config.yaml
d_model: 576
n_head: 9
n_kv_head: 9
activation: "tanh_gelu"
norm: "layernorm"
rope_base: 10000.0
tie_embeddings: true
init_std_qkv: 0.024
init_std_up: 0.024
init_std_down: 0.00491
optimizer: "muon_variant"
lr_mult_down: 0.7
decay_shape: "linear"
batch_tokens: 131072
doc_mask: true
MLP neurons of a small language model. Each row is named by its layer, matrix (up: input weights) and neuron, and shows model dimensions 48-111. Each number is 50 + 10 x the weight over its row's rms, rounded and kept within 0 to 99.
Before each neuron's rows, "fires on" lists the tokens most often at its 100 highest values on Wikipedia text that the model never trained on.

fires on: " Se", "se", "Se", " \"", "\""
L7.up1511:47 60 62 53 51 52 51 47 45 43 40 54 62 67 60 43 48 48 43 56 49 43 50 43 55 51 45 63 62 54 39 51 58 42 57 44 37 67 52 46 41 55 46 67 44 54 57 48 48 58 64 58 34 47 60 45 47 49 51 75 59 54 47 76

fires on: ".", ",", " of", " after", "s", " to"
L5.up60:59 34 59 48 51 69 42 53 54 53 42 48 51 48 51 49 43 67 46 36 40 58 55 40 50 66 48 44 46 44 58 36 42 52 46 31 61 50 55 55 46 23 55 67 37 61 29 57 56 44 52 58 35 69 41 56 73 68 32 58 54 71 53 28

fires on: "|", " |", "-"
L7.up1519:46 44 40 54 33 46 53 49 56 27 49 53 62 25 52 51 37 52 47 62 38 51 52 37 48 44 48 40 38 55 60 54 40 51 35 43 47 55 60 47 48 44 44 61 56 64 59 47 42 59 50 44 49 55 61 38 65 47 40 59 41 55 52 56

fires on: " on", " and", " On", "-"
L7.up1055:41 57 33 42 60 58 62 46 43 57 41 38 40 50 47 55 40 63 53 40 36 49 59 48 43 57 56 34 54 51 48 50 43 40 43 49 49 30 59 51 66 44 41 27 58 43 56 62 59 48 29 47 61 61 57 51 50 71 40 50 53 53 33 42

fires on: "-", " produced", "|", " written", "ric"
L7.up1307:53 41 56 45 39 54 60 53 51 67 33 61 51 40 54 35 47 49 49 39 48 45 38 44 59 51 48 47 52 28 62 28 34 48 58 53 52 52 59 42 55 60 41 45 69 31 47 52 50 49 42 67 64 44 33 36 53 25 41 51 40 49 39 46

fires on: " of", " to", "ti", " September", " April", " May"
L7.up1893:32 67 58 54 51 74 57 58 39 34 41 69 43 66 47 41 60 45 51 45 74 48 52 36 47 60 55 35 38 33 52 42 51 50 65 49 41 51 51 49 37 41 46 46 50 53 46 44 62 44 61 50 47 52 58 67 59 54 43 49 41 45 37 66

fires on: " |", ",", "\n", ";", " –", " ·"
L5.up1341:57 48 53 56 43 59 34 47 52 59 48 56 41 47 50 52 61 64 43 69 41 63 41 51 59 59 52 46 51 40 39 51 54 55 50 38 45 71 55 52 58 30 42 41 52 43 54 40 65 56 63 55 41 24 56 34 33 54 42 50 61 48 61 43

fires on: ",", " a", ")", "S", "man"
L5.up1111:45 53 53 37 56 55 33 52 43 56 41 53 52 48 65 44 64 42 68 63 59 49 44 37 51 39 45 56 57 47 43 48 52 41 61 50 59 39 58 38 27 56 56 54 57 52 43 43 67 36 38 44 51 37 49 40 34 60 45 47 55 40 48 48

fires on: ",", " of", " (", " along", " after", " among"
L7.up1028:55 68 50 53 55 51 47 63 45 49 44 44 57 55 44 63 49 50 57 44 52 47 47 64 44 51 58 52 55 37 48 54 52 56 54 57 60 66 41 46 57 49 64 48 59 34 43 47 53 49 44 63 44 60 37 56 47 48 59 38 75 65 39 58

fires on: " the", ",", " which", " to"
L7.up892:48 47 51 52 33 53 72 51 52 39 54 44 44 58 68 35 48 48 59 50 48 49 54 59 55 74 50 58 49 57 58 51 40 48 68 79 59 45 28 42 39 72 59 44 42 45 48 68 58 51 59 47 51 48 47 43 40 37 31 49 53 60 41 54

fires on: " |", "|", " +", " mot", " det"
L7.up2013:60 38 61 60 44 49 51 50 51 67 51 50 55 59 59 57 79 62 58 37 47 55 54 43 52 43 46 60 35 58 35 45 34 46 54 44 57 58 45 48 67 45 60 44 52 34 61 51 51 52 45 61 42 55 43 53 50 66 18 40 53 38 53 59

fires on: " in", " of", "ti", "gi", "ili", "uli"
L5.up762:66 52 44 48 72 50 52 57 38 52 35 49 46 48 51 47 54 44 37 37 46 55 50 44 37 66 41 34 65 26 56 44 52 55 46 44 26 50 40 66 52 38 54 35 52 49 64 59 61 49 61 45 43 60 55 59 60 40 53 43 64 53 40 43

fires on: "-", "|", "\n\n", "\n", " |"
L5.up2105:56 69 65 62 47 66 31 45 40 48 59 47 54 51 62 52 58 47 48 48 54 60 33 53 36 42 52 59 57 55 47 45 54 46 48 42 61 37 54 53 47 45 35 54 68 54 67 41 35 56 33 49 43 41 71 53 41 57 53 46 48 43 27 50

fires on: ".", "(", ")", " of", "-", ","
L5.up1083:55 57 26 56 33 56 55 56 68 40 36 42 63 49 52 47 47 52 48 41 58 51 50 70 49 57 39 55 46 51 37 64 79 57 47 55 44 60 71 57 35 55 25 56 57 50 48 58 58 63 58 39 60 67 50 48 40 35 52 59 50 39 51 45

fires on: "'", "-", " ="
L7.up411:39 52 50 58 71 37 61 57 39 56 44 43 61 46 41 50 45 39 54 47 49 40 41 37 52 41 52 69 48 50 39 53 51 54 42 54 47 47 50 47 63 41 45 70 40 64 55 60 41 38 68 44 64 51 49 54 44 44 61 63 41 70 43 53

fires on: ",", "-", ";", " –"
L7.up1767:49 52 54 46 50 41 49 58 38 59 51 47 47 52 59 56 47 50 51 48 62 68 48 57 50 46 53 29 55 40 51 54 46 40 56 41 40 73 50 53 40 54 49 46 78 26 53 58 50 49 43 46 46 48 38 62 53 41 28 45 36 55 61 64

fires on: ",", " of", " de", "|", " in"
L5.up568:61 51 35 65 43 55 50 35 55 48 29 64 60 47 72 51 50 78 43 63 56 42 41 34 49 56 43 56 60 49 65 54 41 46 46 69 44 63 58 71 50 45 50 41 50 53 44 41 53 59 56 44 61 34 40 43 61 25 42 62 43 52 57 46

fires on: " to", " and", " be", ",", "ly"
L7.up1769:42 52 39 59 39 31 68 40 50 50 41 39 51 41 47 21 43 52 47 33 44 48 31 62 53 46 67 50 45 42 30 51 51 46 51 55 52 46 26 51 53 44 57 39 64 39 57 50 58 49 61 40 49 52 57 56 65 45 47 46 34 50 40 56

fires on: ")", "a", "h", "}", "s", "'"
L5.up200:53 56 49 50 58 53 51 60 55 57 61 49 54 56 43 43 45 51 47 48 51 60 55 46 52 51 59 47 50 52 55 68 64 53 44 64 49 63 59 45 46 49 42 70 52 56 35 58 53 53 49 40 57 21 40 69 36 63 72 57 54 47 27 37

fires on: " of", " the", " place", " on", " (", "-"
L5.up234:47 65 50 69 65 54 46 56 41 37 40 51 64 59 44 60 38 43 55 56 67 30 55 48 51 43 50 45 61 57 43 57 49 45 56 58 45 51 52 26 44 54 50 36 53 64 42 42 62 60 36 60 40 52 28 54 60 68 50 36 57 49 60 52

fires on: " |", " a", "|", "A", " (", " 1"
L5.up744:61 35 44 60 17 48 52 47 36 46 61 48 46 50 50 63 74 45 58 47 53 58 64 69 42 55 56 56 45 51 63 71 57 49 37 46 49 49 45 40 41 55 52 57 45 57 55 65 51 48 40 54 44 47 55 26 37 55 63 73 44 60 54 67

fires on: " Co", " Po", " De", " co", " de", " Cha"
L7.up1822:52 36 73 52 63 61 53 49 50 48 53 46 44 63 59 64 72 61 56 60 37 57 58 83 41 39 60 55 56 46 66 62 48 52 35 53 29 46 32 26 42 46 71 46 45 46 61 72 64 62 38 48 50 58 57 37 54 44 51 40 41 47 66 55

fires on: " in", " |", " along", ","
L5.up1593:45 68 54 43 47 55 27 55 41 47 63 53 42 59 40 56 52 56 51 61 43 30 45 65 58 61 39 54 48 50 32 52 61 59 42 33 41 55 36 31 55 65 45 41 51 45 30 28 47 49 64 42 49 45 56 50 43 55 51 33 40 55 53 52

fires on: " at", "\n ", " of", " to", " 0", "\n"
L5.up975:54 34 62 49 46 54 63 53 56 53 50 49 51 56 41 48 38 48 52 37 41 34 54 55 33 55 46 61 30 44 55 41 44 44 37 48 32 64 45 41 60 58 43 43 41 58 53 63 36 54 58 60 54 56 45 46 57 57 33 46 44 57 47 32

fires on: ",", "-", " do"
L5.up2072:39 37 47 28 26 43 45 53 45 49 57 42 46 45 50 61 32 45 67 56 68 60 51 54 48 34 53 45 66 39 70 63 31 44 55 41 68 64 55 41 49 48 69 45 42 47 45 45 44 41 47 64 29 38 34 38 43 33 40 54 32 47 62 58

fires on: " a", " from", " gu", " mar", " across", " of"
L7.up1912:60 46 55 59 62 18 39 62 60 54 40 43 57 56 54 47 52 41 54 40 44 45 37 47 37 60 69 59 42 44 61 64 50 41 53 54 55 68 42 38 60 43 37 40 46 49 75 49 46 42 42 60 50 49 41 56 63 35 51 58 48 49 61 56

fires on: "–", " in", " all", " Ab"
L7.up555:61 61 47 41 40 40 57 63 50 60 59 44 47 45 52 62 49 62 65 56 53 63 41 34 47 40 37 49 66 36 55 62 44 46 57 39 64 17 54 58 40 47 54 51 61 53 71 45 25 47 46 43 46 56 47 46 38 49 48 33 42 55 44 41

fires on: " was", "-", " on", "d", "ed"
L7.up328:44 55 42 60 55 61 49 37 55 53 53 51 54 51 45 40 44 59 62 38 38 47 46 28 44 47 56 47 54 40 49 48 41 41 41 38 59 29 42 41 31 40 66 37 48 51 67 60 55 69 49 50 60 43 36 27 62 47 58 60 51 48 46 60

fires on: " not", "|", "\n", "ite", "ly"
L5.up1164:45 54 54 46 50 56 61 35 53 47 55 48 47 61 38 44 66 68 57 57 41 54 46 45 59 37 45 49 50 56 48 53 59 40 48 59 73 57 49 52 57 58 58 36 43 31 49 61 51 43 46 62 44 36 46 51 56 49 48 46 52 30 37 38

fires on: " of", " on", " from", " to", " through", " along"
L7.up1215:70 53 60 54 43 46 59 58 53 45 37 53 44 41 48 50 68 55 59 41 55 51 58 42 45 59 48 58 55 47 68 67 60 42 50 48 64 58 37 48 49 48 51 45 49 37 49 44 48 57 53 54 45 59 38 47 49 32 56 56 64 42 58 52

fires on: "-", " C", " E", " A", " All", "ly"
L7.up1856:47 64 43 54 44 54 54 54 34 56 46 44 55 45 52 58 43 54 50 50 52 46 50 46 46 27 48 60 60 83 33 37 53 41 42 44 41 47 39 53 51 50 42 39 60 37 48 49 53 35 59 41 66 62 39 54 44 62 45 34 55 63 36 58

fires on: "-", "–", "lo", "t"
L5.up1487:35 68 35 42 41 54 37 50 53 32 48 40 33 59 38 42 56 54 43 37 38 55 57 39 53 57 55 64 46 55 49 67 54 39 45 55 57 32 45 49 58 58 51 75 37 66 43 56 40 43 35 51 56 55 33 42 36 53 52 41 45 58 39 67

fires on: " of", "-", "/"
L5.up478:56 54 65 51 37 67 60 70 68 50 44 39 65 48 65 56 49 66 34 60 53 41 58 50 47 43 60 57 61 39 50 73 61 43 55 40 46 39 64 64 44 43 44 38 52 59 51 43 47 42 40 51 50 45 58 45 43 54 59 56 52 48 40 62

fires on: " Em", " The", " Her", " France", " cy"
L7.up1786:40 65 44 54 53 64 32 63 68 53 36 27 59 58 47 41 44 48 56 48 43 72 56 47 52 40 44 53 42 45 45 38 55 43 55 47 40 54 52 32 60 52 33 36 32 56 42 44 49 44 52 26 33 52 45 52 47 54 55 58 69 61 29 54

fires on: "%", "\\", " \\", " as", " As", "ym"
L7.up1255:43 66 56 51 57 47 64 65 53 37 35 47 54 55 61 47 53 49 49 49 46 41 37 44 58 50 50 28 34 39 51 55 53 59 61 63 53 49 33 52 53 45 65 61 55 48 62 34 69 67 57 54 51 57 59 34 47 48 29 40 35 43 52 57

fires on: "-", " sp"
L7.up1274:37 61 61 59 49 42 53 65 33 44 53 39 57 44 44 57 42 35 65 53 55 40 47 35 38 44 32 45 49 63 46 63 35 52 57 22 49 63 50 52 43 58 53 41 57 54 52 45 41 38 59 41 48 69 47 47 49 40 52 35 48 57 55 76

fires on: ".", " |"
L5.up193:53 43 35 52 45 64 47 42 41 56 47 40 38 61 59 62 69 55 60 35 51 65 45 51 44 35 48 69 47 48 49 51 54 32 59 41 63 42 57 32 58 62 50 44 54 48 50 55 49 48 30 56 27 42 60 46 38 51 54 46 68 41 64 78

fires on: "\n", "|", "-", " non", "so"
L7.up1420:45 73 64 55 71 62 48 39 56 53 55 47 52 60 62 48 57 54 44 48 51 45 69 51 52 44 56 68 49 44 48 44 40 36 50 44 38 66 63 48 64 58 60 46 51 58 48 40 60 51 48 41 59 62 77 55 39 53 41 51 52 34 28 24